From a checkpoint of a small transformer trained on Wikipedia: vocabulary 2011.
MLP neurons of a small language model. Each row is named by its layer, matrix (up: input weights; down: output weights) and neuron, and shows model dimensions 0-127. Each number is 50 + 15 x the weight over its row's rms, rounded and kept within 0 to 99.
After each neuron's rows, "fires before" lists the tokens most often just after its 100 highest values on Wikipedia text that the model never trained on.

L3.up196:50 49 72 41 33 39 46 51 54 71 54 64 44 46 45 19 34 62 53 52 40 49 28 43 32 70 50 50 69 35 50 53 62 72 30 42 66 42 58 71 25 54 31 97 47 73 25 29 67 49 76 69 54 67 57 57 20 54 77 51 61 45 66 45 68 32 73 54 39 44 38 61 47 58 27 24 69 61 58 29 32 66 39 60 84 43 46 54 58 49 63 63 32 21 51 51 41 57 30 42 53 45 48 41 49 55 56 46 55 13 64 62 52 47 51 45 70 37 30 43 65 36 42 86 33 44 57 49
L3.down196:55 38 66 63 35 37 62 45 57 55 16 51 55 31 64 36 42 62 63 50 50 57 27 53 41 64 22 56 65 37 80 71 44 40 40 68 62 38 47 41 19 55 60 82 39 43 24 64 48 47 32 67 09 62 60 56 55 27 63 72 40 28 68 79 20 52 32 29 71 49 60 05 52 60 64 36 38 47 77 60 43 38 45 57 48 64 44 25 59 60 88 31 67 30 47 51 51 38 48 76 56 66 48 51 54 49 54 49 36 52 39 73 69 62 25 43 32 55 66 28 43 46 57 40 52 35 74 58
fires before: "ed ", "as ", "es ", "e ", "e", "for "

L6.up575:77 60 31 13 32 65 26 69 69 29 66 52 54 58 64 31 49 38 61 63 54 47 50 67 20 35 35 30 55 84 73 63 56 33 48 54 44 25 49 48 71 48 51 70 49 64 67 22 38 61 61 79 40 50 47 43 63 44 38 75 39 48 48 43 67 62 57 33 49 34 47 52 59 72 63 61 62 46 36 65 22 24 39 56 34 28 41 23 33 54 46 25 68 44 28 44 78 51 37 62 40 52 50 69 27 51 36 52 43 52 75 62 56 42 69 58 38 70 32 50 20 48 37 65 62 71 38 40
L6.down575:27 57 36 49 43 69 36 70 45 49 37 63 38 52 73 36 47 35 73 47 45 68 55 56 21 56 43 42 00 42 33 62 58 74 64 43 29 41 65 51 59 69 67 63 52 32 48 43 69 62 39 41 79 45 60 60 31 39 65 59 35 58 67 49 49 61 42 62 34 61 40 49 46 63 56 27 56 54 54 89 42 58 39 53 58 47 43 45 48 24 49 71 28 66 48 78 64 63 23 47 21 56 34 49 33 77 36 35 74 41 58 37 46 78 56 47 42 36 54 70 23 70 45 68 58 23 44 73
fires before: "t ", "t", "l", "row", "work", "ch"

L3.up154:10 43 64 37 38 38 60 68 41 42 72 50 48 50 39 28 88 15 48 75 41 64 45 48 63 58 53 31 44 55 59 38 57 54 35 35 40 68 41 48 59 38 53 38 45 38 34 68 38 46 65 64 69 63 56 28 37 70 55 07 46 69 80 55 33 48 51 60 59 59 53 50 56 42 43 50 45 73 47 66 53 72 58 45 42 37 62 54 72 66 52 58 28 70 36 37 41 56 32 74 73 41 67 53 66 30 38 36 69 80 54 68 35 68 21 22 63 47 47 60 29 19 21 36 30 60 56 38
L3.down154:52 64 52 37 41 54 84 57 39 37 60 65 48 63 16 46 65 61 45 31 47 54 69 58 37 58 61 41 77 59 53 70 57 35 46 62 60 58 48 41 35 33 44 56 44 48 62 42 49 69 49 54 32 64 69 55 61 54 53 34 37 55 48 73 34 49 61 71 66 22 58 78 67 47 50 70 55 49 59 36 27 73 46 58 49 34 74 64 54 23 24 55 29 25 70 57 56 54 32 69 51 54 64 45 77 65 23 75 37 41 49 23 57 47 47 06 63 50 42 79 62 16 65 42 38 46 18 47
fires before: "\n\n", "\n", " ", "ber"

L5.up598:47 61 55 48 51 53 67 50 58 61 34 48 28 47 52 55 32 66 23 66 44 39 42 54 28 56 35 52 47 23 81 21 72 56 78 41 77 50 42 81 54 47 37 61 50 67 57 50 59 42 61 62 41 72 41 69 47 56 28 28 19 55 22 33 35 55 44 79 45 40 36 31 55 75 58 36 37 63 47 53 39 39 24 47 84 38 46 81 46 62 55 36 32 83 49 43 53 41 54 43 63 78 51 21 28 65 46 63 60 50 48 63 60 53 42 41 44 86 52 40 46 55 48 40 40 29 38 53
L5.down598:51 43 59 31 81 29 66 41 64 30 51 69 76 65 73 65 65 43 15 42 61 57 50 66 68 50 54 35 52 51 44 49 41 14 36 43 38 33 67 22 36 51 58 48 70 42 23 52 40 44 65 39 62 51 34 33 13 56 60 60 60 50 27 31 57 54 31 33 43 70 69 74 26 53 60 61 57 65 55 48 61 63 61 23 46 58 59 40 38 36 34 69 68 33 45 70 89 51 50 41 64 43 70 75 67 55 51 50 32 76 63 36 49 48 66 59 44 65 64 57 69 22 46 58 57 61 55 44
fires before: " ", "| ", "(", "% ", "6", "|"

L3.up46:38 31 31 44 50 40 39 75 52 38 29 59 27 49 44 63 28 49 69 54 57 40 51 35 68 56 50 52 43 49 49 79 15 22 56 48 42 67 71 62 33 38 51 49 75 58 66 34 62 64 61 59 47 43 50 68 48 62 38 70 50 30 91 51 47 55 52 61 73 50 62 80 18 23 46 79 52 40 60 51 66 70 33 53 25 73 53 52 56 46 25 38 36 60 53 17 18 45 64 62 49 32 43 41 52 37 28 62 53 31 58 62 48 51 55 47 41 51 44 54 64 42 46 79 71 66 59 54
L3.down46:46 28 50 64 39 43 37 45 68 62 72 72 58 76 61 23 67 48 52 02 30 50 42 55 70 42 38 60 44 43 37 69 31 69 45 51 56 70 67 57 41 48 52 75 48 66 37 60 47 91 37 39 50 76 68 59 64 44 46 64 56 63 41 55 37 42 46 48 36 28 41 33 46 59 72 27 27 60 43 44 51 36 54 21 39 47 41 40 34 55 35 68 64 55 37 34 33 61 42 44 41 60 68 36 32 74 57 63 57 48 62 63 13 51 58 21 62 29 56 20 52 78 62 69 61 36 61 28
fires before: "of ", "and ", "in ", "are ", "("

L4.up452:60 63 47 53 41 54 55 63 57 77 59 31 33 35 46 29 39 43 62 67 50 58 46 45 44 46 48 74 63 42 46 57 58 84 60 35 53 43 47 49 10 52 27 60 44 54 64 46 53 22 45 59 64 06 28 51 75 76 45 57 60 31 69 51 37 50 54 35 04 62 31 46 70 48 53 21 53 84 56 36 47 55 49 81 45 50 47 49 36 34 48 49 42 78 26 60 51 46 36 22 37 77 52 64 57 36 43 33 62 52 57 36 41 67 46 63 42 33 77 46 43 32 61 24 47 75 45 46
L4.down452:54 62 91 31 64 65 43 61 46 42 64 60 79 60 51 33 57 43 58 26 21 51 63 46 36 57 51 40 69 49 83 43 53 45 54 39 46 48 30 54 44 71 54 46 53 12 35 57 45 53 57 50 21 41 76 67 60 70 58 64 60 38 54 37 38 19 22 78 19 39 56 47 41 64 75 68 46 54 47 29 59 48 55 57 39 37 71 48 51 28 47 35 49 23 40 74 36 46 48 63 56 32 63 61 64 41 50 56 14 19 41 49 38 37 52 77 52 52 46 48 36 42 55 40 41 68 77 34
fires before: "in ", "by ", "to ", "as ", "for ", "and "

L6.up380:75 46 77 60 67 43 50 48 55 27 46 37 53 24 73 57 52 34 61 71 76 66 44 28 80 36 48 50 36 64 36 45 43 49 37 80 63 66 19 67 36 42 60 77 68 63 61 42 45 52 45 53 51 76 40 93 39 70 31 47 41 55 42 59 47 48 34 61 61 55 35 39 52 46 63 45 38 54 52 23 58 35 30 45 47 42 65 40 74 57 43 61 63 51 32 62 58 46 44 39 58 24 53 45 40 44 67 52 54 34 50 43 28 43 49 53 51 22 33 64 46 64 37 46 75 58 46 15
L6.down380:36 39 55 79 53 29 78 45 67 43 67 61 50 49 73 11 46 43 64 52 15 35 50 67 69 40 62 48 59 37 34 42 69 40 40 61 52 66 32 50 07 74 54 63 35 73 76 16 56 48 55 38 29 26 56 54 55 49 37 61 44 56 20 49 24 70 63 47 60 66 33 50 52 67 47 53 37 46 69 65 55 47 52 40 57 64 45 35 29 63 23 54 60 45 75 56 21 74 58 32 56 34 60 41 41 53 49 64 43 49 33 67 76 48 55 40 65 34 33 66 51 58 60 48 48 33 43 54
fires before: "201", "the ", "200", "199", "202", "18"

L5.up564:41 48 58 45 66 42 50 58 25 56 52 62 20 31 19 60 62 56 59 28 53 42 55 52 42 22 46 42 65 27 53 60 51 42 63 39 40 76 57 49 37 31 59 54 41 40 70 48 56 42 62 47 83 53 31 61 27 26 58 54 51 46 78 39 62 47 46 49 68 62 88 47 65 38 38 50 56 27 46 70 35 68 62 19 45 57 41 21 50 17 43 62 30 41 22 39 51 45 47 28 56 34 74 60 43 48 27 49 47 79 58 67 69 62 51 67 60 75 53 37 67 20 48 40 37 39 47 44
L5.down564:59 64 38 68 44 60 46 75 49 48 50 54 22 64 34 53 59 65 55 00 37 76 47 51 47 40 40 19 31 16 46 74 58 65 37 75 62 45 29 28 51 59 41 54 45 61 21 48 44 47 37 39 65 42 67 32 52 25 53 57 49 44 37 46 71 40 39 57 53 48 41 51 54 42 43 42 62 45 53 62 28 59 55 40 47 39 67 53 62 45 59 45 31 43 34 43 60 52 65 62 63 68 54 40 38 72 52 65 65 47 36 42 68 69 67 14 28 52 65 53 64 67 49 40 53 39 89 68
fires before: "\n\n", "S", "\n"

L6.up357:86 68 54 53 59 36 57 39 38 62 21 41 22 54 53 47 49 68 25 78 72 61 30 60 45 57 66 39 61 32 48 57 41 63 83 65 50 40 50 35 44 70 30 64 51 65 60 48 47 69 42 36 59 37 27 54 31 43 42 32 37 52 19 44 77 64 62 53 59 36 55 58 62 63 37 47 67 45 29 37 48 28 37 69 79 43 36 64 45 46 63 52 44 68 25 42 53 50 67 41 38 19 60 47 66 67 50 58 23 40 50 44 63 33 32 44 31 58 76 71 33 50 76 54 39 49 71 61
L6.down357:68 19 50 40 41 53 64 36 72 47 33 61 36 75 77 44 55 72 63 44 88 36 62 34 49 55 74 45 15 47 75 28 40 56 64 77 54 59 50 33 30 48 60 41 46 40 14 44 43 39 41 38 43 34 41 57 50 67 41 43 45 61 26 62 58 48 59 47 24 52 64 49 53 53 70 59 81 38 51 52 51 59 53 41 45 47 58 49 68 28 76 60 30 57 48 56 40 49 43 56 35 63 19 54 65 50 53 54 65 61 34 33 47 72 56 40 40 46 33 56 68 30 79 65 21 46 23 60
fires before: "\n", "|", "0 ", " ", "S"

L3.up357:78 56 59 50 42 47 77 51 46 44 35 30 53 60 79 46 57 24 51 48 52 34 48 57 41 62 47 63 60 44 42 44 55 55 31 40 54 91 46 62 62 52 86 50 77 16 13 67 46 79 23 72 67 43 51 59 58 33 46 54 55 39 51 62 53 49 50 23 72 52 38 62 48 32 69 41 38 59 43 39 49 46 26 56 65 39 55 66 51 27 33 47 38 28 15 51 43 41 46 79 46 57 52 62 50 49 34 25 38 29 68 55 58 16 63 39 41 31 63 63 41 72 52 50 74 75 74 43
L3.down357:47 48 56 42 48 33 50 24 52 37 51 53 45 54 12 42 29 67 58 50 58 42 56 43 48 54 61 74 31 49 82 82 66 47 53 51 40 63 35 67 53 73 27 47 47 42 52 71 53 39 30 45 61 60 72 33 77 42 46 68 66 64 77 35 54 26 63 37 73 46 43 68 58 55 78 45 61 60 33 67 60 66 52 50 27 58 37 34 46 46 42 35 34 40 38 43 46 40 24 63 48 46 43 45 25 23 57 31 59 33 55 56 61 53 59 48 46 21 99 51 34 68 72 40 51 63 68 52
fires before: "| ", ".", "|", "–"

L5.up134:55 69 60 35 40 25 23 59 23 59 24 66 42 73 54 48 48 33 52 32 43 70 33 37 51 58 17 68 67 51 31 51 59 38 43 76 67 24 68 55 51 48 37 53 55 50 41 54 48 55 74 54 28 33 40 48 57 36 40 53 35 54 74 63 50 65 50 58 46 40 34 79 51 62 52 64 77 54 85 41 75 39 24 55 75 60 34 64 54 66 43 33 42 55 50 35 37 29 57 56 46 73 54 62 48 59 44 44 30 02 37 47 54 46 42 23 53 74 35 62 32 68 50 80 62 52 46 29
L5.down134:45 59 23 58 46 37 32 53 66 66 45 52 36 50 63 58 52 66 45 44 17 48 29 43 67 43 50 80 54 47 31 47 52 32 72 49 46 30 37 45 54 48 52 73 53 52 59 67 60 44 71 45 57 66 45 57 76 43 44 62 62 51 55 42 56 37 55 53 59 34 53 42 50 56 55 40 20 74 13 38 68 36 61 48 28 84 21 77 32 45 69 34 68 60 57 53 85 21 56 31 69 39 48 21 45 77 48 50 62 58 35 36 50 79 57 57 63 38 43 48 72 52 58 36 37 50 84 36
fires before: "| ", "of ", "were ", "|", "in ", "are "

L3.up37:20 47 47 28 44 39 32 74 39 55 62 35 67 53 62 66 40 49 73 49 33 66 56 61 30 53 36 30 62 34 48 41 40 42 77 43 29 69 73 44 59 40 52 64 52 60 44 47 30 66 59 40 59 75 38 74 64 26 36 25 62 53 52 40 57 61 44 68 34 47 58 60 41 74 42 48 32 33 49 80 70 45 43 57 43 24 61 47 40 45 50 44 27 40 25 40 73 23 57 68 49 46 76 18 78 44 57 38 47 72 37 75 60 65 28 33 56 67 38 41 55 59 31 52 38 63 36 36
L3.down37:61 36 53 53 65 51 51 60 60 43 51 79 37 39 52 55 33 47 53 63 16 48 19 53 59 46 69 26 41 54 53 73 55 36 37 41 41 56 36 60 52 48 42 70 52 42 66 68 56 57 47 21 49 40 33 37 26 44 89 89 56 44 57 38 19 48 68 67 91 31 50 52 56 53 51 52 47 43 56 37 55 49 52 49 47 39 64 26 29 35 57 56 59 50 65 55 41 75 65 36 52 64 46 62 55 33 76 53 44 77 57 46 39 41 42 72 30 52 47 66 82 19 84 54 29 20 54 55
fires before: "\n\n", "and "

L3.up560:43 65 48 18 88 65 17 29 60 46 59 41 48 52 78 47 53 45 21 85 58 45 74 48 44 48 64 56 73 49 40 44 63 16 57 43 53 61 66 44 27 37 66 29 55 39 85 50 36 33 58 71 50 42 59 49 31 46 58 31 62 46 46 34 53 55 82 46 23 38 58 33 36 54 69 28 42 46 51 75 42 75 38 35 47 61 28 55 40 52 53 52 57 58 70 53 42 39 60 52 74 58 48 62 33 55 34 54 60 59 57 73 49 53 60 47 20 37 57 54 56 29 59 74 38 32 49 26
L3.down560:47 67 55 49 59 42 00 22 38 30 66 74 49 47 33 64 69 62 32 19 52 50 40 32 50 57 56 39 07 34 52 76 40 57 64 49 33 43 29 53 53 50 68 68 45 43 54 44 47 65 54 59 33 30 50 57 30 37 75 64 44 77 60 65 44 57 46 49 95 24 53 62 41 34 79 40 30 60 23 23 49 69 44 65 37 60 42 61 54 37 80 66 69 60 42 65 35 37 41 44 51 35 37 38 26 21 60 45 67 70 51 34 45 52 32 45 78 55 81 54 44 72 48 60 42 58 47 51
fires before: "\n", "\n\n", "= ", "L"

L4.up392:52 69 60 64 65 61 60 44 68 53 33 26 64 22 58 31 48 26 44 71 44 56 40 37 55 28 71 33 47 41 30 43 67 61 47 62 50 66 51 26 14 35 49 51 57 54 40 96 77 63 43 38 65 54 21 50 50 38 59 54 52 72 36 63 72 52 52 52 54 67 46 65 56 48 17 47 45 04 57 79 52 48 25 42 32 27 54 61 51 62 58 55 48 47 65 76 65 55 29 43 29 57 75 52 50 61 62 59 29 58 28 64 55 51 37 40 44 32 45 57 52 53 64 46 81 61 29 53
L4.down392:32 27 52 32 82 40 62 41 46 44 42 32 60 83 61 37 51 55 57 69 42 67 60 58 80 24 63 22 30 38 34 40 55 53 21 60 40 65 45 40 28 50 32 32 67 53 47 37 60 62 35 87 64 46 23 51 20 40 11 36 61 62 42 56 26 64 58 60 53 60 31 69 58 73 66 64 39 38 41 28 35 57 52 32 40 52 67 69 37 62 60 58 61 66 42 73 43 66 36 28 52 55 49 56 27 64 60 31 66 51 68 53 50 66 53 41 67 42 55 63 65 57 57 57 56 57 51 65
fires before: "201", "202", "199", "198", "192", "200"

L4.up386:56 36 70 29 76 59 45 50 51 47 59 41 64 23 72 64 44 60 75 58 34 52 50 43 59 53 63 53 22 27 47 54 78 52 23 54 21 63 70 40 56 41 60 41 44 33 58 44 14 37 31 47 55 50 49 49 46 62 68 53 47 41 73 58 84 54 80 60 66 40 64 68 43 26 57 59 63 70 62 47 45 75 54 34 37 25 46 26 53 56 17 53 50 50 46 43 43 53 43 41 72 61 45 74 60 46 46 56 32 35 43 43 37 31 54 43 43 26 53 81 71 69 53 76 43 34 48 52
L4.down386:50 64 30 56 56 53 35 25 58 41 38 30 59 30 34 42 57 67 38 68 47 73 44 63 58 74 36 46 25 23 73 53 52 12 33 30 61 66 40 72 65 68 28 61 56 28 52 47 48 46 52 58 36 46 77 30 36 66 41 54 58 49 36 51 68 65 46 66 48 47 54 46 34 25 62 76 54 50 58 63 53 46 51 20 37 43 62 40 79 37 51 52 66 60 33 43 38 47 57 63 30 48 37 70 36 67 32 74 44 59 42 54 50 44 75 55 30 44 71 32 51 27 56 75 24 64 55 39
fires before: "\n", "\n\n"

L5.up218:39 57 38 37 33 29 35 57 69 49 52 45 46 41 66 58 11 29 49 83 68 40 46 64 56 06 48 73 53 39 42 42 37 54 34 61 43 62 71 70 30 70 52 42 50 39 72 66 45 39 34 52 81 42 38 37 47 64 45 38 59 51 58 52 56 65 64 66 57 63 67 50 34 35 36 65 48 62 34 42 62 61 55 25 39 42 63 33 68 23 37 77 48 66 38 38 41 65 52 41 66 68 26 45 38 44 52 64 65 40 35 58 65 42 49 32 43 66 44 51 79 50 58 46 51 35 59 24
L5.down218:72 49 69 73 52 56 25 52 47 44 57 56 65 70 57 44 40 43 41 27 72 71 70 46 39 52 61 33 32 44 54 32 16 33 32 38 67 72 47 23 31 62 63 70 71 63 47 58 35 54 42 44 25 24 29 52 69 63 50 76 42 60 31 44 11 24 31 52 50 28 50 44 76 37 66 30 67 25 68 51 44 43 51 56 38 58 54 53 49 67 53 55 78 67 56 49 46 70 47 52 45 35 48 54 61 53 47 48 51 71 57 89 31 31 08 67 42 41 59 48 64 49 65 60 31 59 31 51
fires before: "\n", "of ", "and ", "was ", "\n\n", "201"

L3.up200:58 36 47 57 36 50 75 53 67 48 65 40 61 43 62 45 71 35 40 07 69 34 45 55 48 68 26 33 52 48 37 33 61 62 26 44 78 75 60 59 48 36 66 40 74 18 61 53 56 71 45 86 43 45 44 67 37 36 39 42 51 51 81 52 59 54 24 51 29 37 49 39 38 50 61 37 29 35 55 70 41 60 18 68 67 41 61 49 37 44 59 23 56 36 31 20 62 48 54 57 28 47 51 55 58 67 42 52 60 77 50 30 37 43 35 31 40 31 43 53 52 90 57 31 68 49 60 63
L3.down200:39 43 45 66 55 47 34 50 43 37 54 44 25 73 43 34 62 50 35 46 48 42 36 39 41 48 44 78 65 48 37 48 43 70 63 26 47 32 58 28 61 60 39 58 34 48 56 50 39 51 32 50 48 17 50 41 85 60 53 32 50 52 60 55 57 55 58 10 74 40 48 66 60 58 67 17 41 31 41 51 62 64 46 47 24 58 56 63 44 41 68 90 55 61 60 57 43 46 40 63 73 41 51 53 17 71 45 51 27 56 32 04 59 50 91 42 44 49 74 64 31 77 52 66 58 58 65 56
fires before: "| ", "|", "and "

L5.up330:41 45 46 47 43 55 61 63 50 67 52 47 24 41 43 36 77 21 61 54 51 61 66 40 53 37 50 16 43 61 53 34 38 43 23 71 42 45 70 67 40 48 28 50 67 32 70 52 20 52 53 32 64 53 52 10 33 50 68 68 35 39 66 35 61 65 63 69 57 59 49 57 63 49 49 35 76 73 34 47 54 72 47 28 33 46 59 43 48 47 40 53 40 74 27 45 36 42 48 44 76 57 62 72 79 42 63 35 95 63 28 62 75 44 48 53 42 50 61 62 68 58 50 51 65 15 67 66
L5.down330:36 23 67 65 60 30 44 36 74 26 81 69 55 61 40 33 44 58 47 20 69 49 55 50 50 38 50 39 43 45 39 41 55 46 35 57 40 42 35 48 52 55 69 75 34 55 20 59 50 53 26 66 49 50 47 44 52 53 41 57 35 54 35 49 28 48 57 59 49 56 87 59 51 57 52 56 73 49 52 52 59 42 59 27 54 28 41 62 39 44 88 72 42 37 45 33 65 34 61 68 58 61 73 55 38 73 32 55 34 87 39 57 45 69 45 34 61 33 83 54 79 59 59 44 10 48 54 58
fires before: "\n\n", "\n"

L6.up378:27 68 57 44 44 66 28 54 50 61 72 57 60 53 51 43 49 36 79 46 47 07 45 68 37 38 71 43 64 62 66 56 29 51 39 66 40 33 48 39 50 57 46 44 44 42 50 23 63 55 72 16 69 58 39 46 81 52 34 49 36 31 44 47 43 35 25 28 31 45 67 63 50 57 40 53 48 80 60 38 34 35 81 68 50 09 68 53 27 53 56 58 34 66 37 45 41 16 31 60 76 34 64 53 43 55 56 62 54 29 40 56 55 65 57 48 54 71 61 56 14 52 40 62 43 81 67 64
L6.down378:48 75 41 67 62 31 40 70 70 41 47 46 52 17 47 63 46 49 71 28 80 27 47 69 41 23 12 41 38 64 65 59 26 47 54 36 52 60 54 69 65 78 69 40 38 42 27 54 50 44 55 11 57 26 55 37 60 47 53 65 62 48 83 67 53 51 46 31 51 39 56 38 35 39 59 55 62 47 52 36 42 38 54 59 76 55 59 30 12 32 41 51 27 47 31 21 55 66 40 75 46 44 46 40 72 58 47 42 41 73 49 51 73 47 64 61 60 44 63 46 43 42 53 61 31 46 66 40
fires before: "t ", "to ", "tion", "tr", "t", "f "

L3.up452:69 39 39 56 64 58 43 57 83 53 45 39 66 42 50 37 50 51 66 30 58 69 57 45 47 45 50 25 58 70 54 62 28 61 43 55 34 54 41 57 41 40 45 27 41 49 64 72 78 67 58 37 36 76 35 50 34 19 43 67 40 60 50 44 58 40 64 24 31 57 61 43 27 62 41 42 36 67 36 60 47 22 51 68 82 30 56 47 56 54 69 69 67 39 51 36 34 30 67 54 57 65 54 72 63 46 40 67 71 49 55 47 64 49 47 52 70 31 35 10 36 84 51 78 54 49 62 70
L3.down452:56 69 30 53 57 43 49 41 51 87 43 37 61 76 57 44 56 50 73 44 39 61 67 40 59 44 49 41 63 39 62 45 25 53 63 29 52 74 45 63 63 55 52 60 25 56 55 44 79 48 49 45 31 61 52 49 53 27 37 90 55 60 38 70 46 73 54 48 51 46 44 65 40 78 46 24 53 59 37 34 19 41 59 53 63 61 53 47 44 25 40 29 68 34 58 41 49 35 53 69 35 63 73 45 40 27 33 73 70 44 42 48 24 45 74 53 66 40 69 44 19 82 47 50 68 06 35 32
fires before: "- "

L4.up318:40 54 40 43 45 21 59 29 38 61 50 39 61 29 65 23 43 31 68 60 47 44 42 63 55 27 86 63 46 31 53 63 69 62 51 92 70 49 72 32 36 52 53 73 40 56 34 49 48 47 55 46 78 47 52 72 57 49 26 42 44 47 45 55 34 49 75 42 50 60 67 46 44 51 27 70 46 46 68 54 41 58 38 44 40 13 21 50 34 41 48 83 53 36 54 50 64 31 64 40 70 81 57 57 79 41 61 63 33 49 46 63 18 53 49 32 76 87 47 65 52 52 44 48 62 47 50 47
L4.down318:46 47 81 44 42 45 67 37 15 46 37 54 73 61 54 52 48 36 75 79 72 49 51 66 41 46 64 27 56 43 34 48 36 42 44 54 55 42 51 66 27 45 04 72 71 61 43 54 57 68 34 67 72 75 58 31 52 58 46 44 69 38 57 67 49 53 37 61 70 56 43 39 47 43 52 27 82 54 53 60 39 39 54 40 58 47 31 45 41 37 27 60 80 53 41 56 42 51 32 36 36 52 38 44 64 50 41 65 46 55 30 29 44 34 51 45 29 44 57 59 58 46 56 73 50 49 84 39
fires before: "201", "200", "202", "197", "198"

L5.up605:59 44 39 70 76 78 32 45 34 51 36 55 51 41 77 50 68 45 59 66 46 45 56 56 55 42 37 46 51 79 55 27 09 49 63 62 33 69 59 49 49 19 72 48 60 50 55 57 56 33 79 27 69 29 32 75 53 35 19 70 47 54 62 57 50 71 44 72 54 59 52 42 52 55 68 62 27 56 32 45 34 35 51 71 76 19 48 48 15 56 31 43 76 33 62 64 26 43 64 50 53 45 73 77 62 46 22 45 60 44 69 47 43 77 72 42 46 40 60 31 49 54 41 51 33 29 31 42
L5.down605:41 56 35 62 67 56 25 52 59 55 57 36 48 87 99 69 21 62 65 55 64 44 54 39 54 57 26 52 66 66 48 31 38 64 69 46 48 75 53 30 55 56 41 62 60 38 24 43 53 51 47 62 64 23 45 67 45 26 26 68 47 65 49 64 49 47 47 55 47 47 57 60 52 67 41 30 44 62 38 35 15 18 45 51 25 56 48 49 24 14 16 53 61 38 76 53 24 38 45 35 69 32 82 61 40 55 34 42 59 53 52 47 44 69 64 61 61 51 61 45 67 56 40 54 57 28 49 36
fires before: "- ", "6", "5"

L5.up314:66 41 62 52 49 44 69 54 49 44 32 33 67 40 34 30 56 60 63 64 58 54 39 53 29 64 59 29 40 44 38 57 40 65 85 85 44 65 50 36 20 42 66 63 49 76 50 66 56 62 46 20 65 76 43 66 46 55 63 47 30 46 46 67 53 81 60 54 58 68 31 57 49 55 56 58 51 33 58 37 30 56 29 44 42 30 59 34 30 54 53 79 52 51 54 47 38 52 54 76 58 71 63 52 60 76 32 68 25 67 55 12 42 41 65 39 40 39 60 57 60 31 65 45 55 37 32 60
L5.down314:89 39 62 37 82 34 51 19 26 40 46 43 47 44 82 52 51 34 45 77 61 35 45 51 67 50 67 42 50 38 38 79 28 40 55 57 49 64 21 43 41 50 08 65 32 44 62 33 90 60 51 24 52 64 66 69 34 61 43 28 67 73 52 67 49 50 54 31 54 54 51 65 31 64 83 48 55 53 54 48 71 42 48 55 30 73 42 83 26 33 40 76 61 54 50 37 44 82 44 57 25 28 49 47 55 55 73 47 46 26 27 53 52 51 67 48 54 61 75 44 52 49 71 66 35 56 27 59
fires before: "199", "201", "202", "198", "200", "197"

L8.up164:25 50 54 39 36 67 39 40 46 50 24 25 33 31 59 49 49 63 99 46 37 34 33 29 29 53 65 56 49 56 56 22 86 72 56 43 62 44 61 39 60 65 70 47 15 52 43 42 57 52 40 29 68 40 71 65 48 70 36 71 60 54 62 42 54 01 44 44 11 43 60 68 60 59 39 52 49 56 38 40 65 48 39 70 47 37 60 80 42 49 68 61 42 55 58 57 20 42 39 27 73 60 41 54 69 72 35 43 19 43 46 79 41 57 75 50 56 50 57 54 42 38 57 54 44 39 48 63
L8.down164:38 70 64 47 61 42 33 58 50 31 77 39 88 54 57 27 57 49 47 37 43 46 29 33 25 73 58 40 74 54 81 32 41 62 53 27 31 48 67 37 31 99 59 75 44 48 55 41 27 50 37 38 61 43 68 54 63 52 50 70 59 69 28 54 28 35 43 71 47 35 61 49 61 70 49 70 57 72 29 36 37 29 30 38 42 54 53 50 40 34 56 42 36 72 59 54 49 49 61 65 44 42 49 58 52 68 35 60 40 50 12 41 48 42 60 45 67 12 63 33 37 46 42 53 46 56 74 50
fires before: "as ", "in ", "to ", "by ", "for "

L3.up617:82 53 45 72 44 79 67 64 58 45 33 61 68 37 50 62 35 45 68 78 68 58 60 41 77 30 50 34 66 53 25 39 17 41 57 53 50 48 41 54 52 31 59 41 45 51 75 28 25 60 51 48 61 44 53 47 55 71 42 62 37 46 69 64 45 76 86 72 47 50 55 41 63 31 70 40 36 41 52 50 30 48 35 81 71 51 71 45 63 67 35 37 53 35 43 65 43 32 59 62 59 64 56 59 50 73 40 41 67 59 39 41 42 69 78 63 79 36 77 42 51 74 34 53 42 37 50 53
L3.down617:56 58 57 46 31 62 32 53 75 47 30 64 61 63 82 51 17 63 55 43 55 52 63 63 61 32 26 39 48 40 41 22 49 43 52 70 34 74 46 39 56 61 42 54 51 45 36 46 41 54 35 55 43 51 34 49 31 52 31 57 60 57 64 46 31 61 65 82 60 72 54 53 72 44 42 47 46 45 33 43 28 40 53 66 36 34 46 48 67 29 43 19 50 34 60 58 51 50 56 47 35 47 58 64 44 68 66 53 69 80 44 40 34 60 43 68 69 29 78 29 65 64 51 35 42 45 77 49
fires before: "- "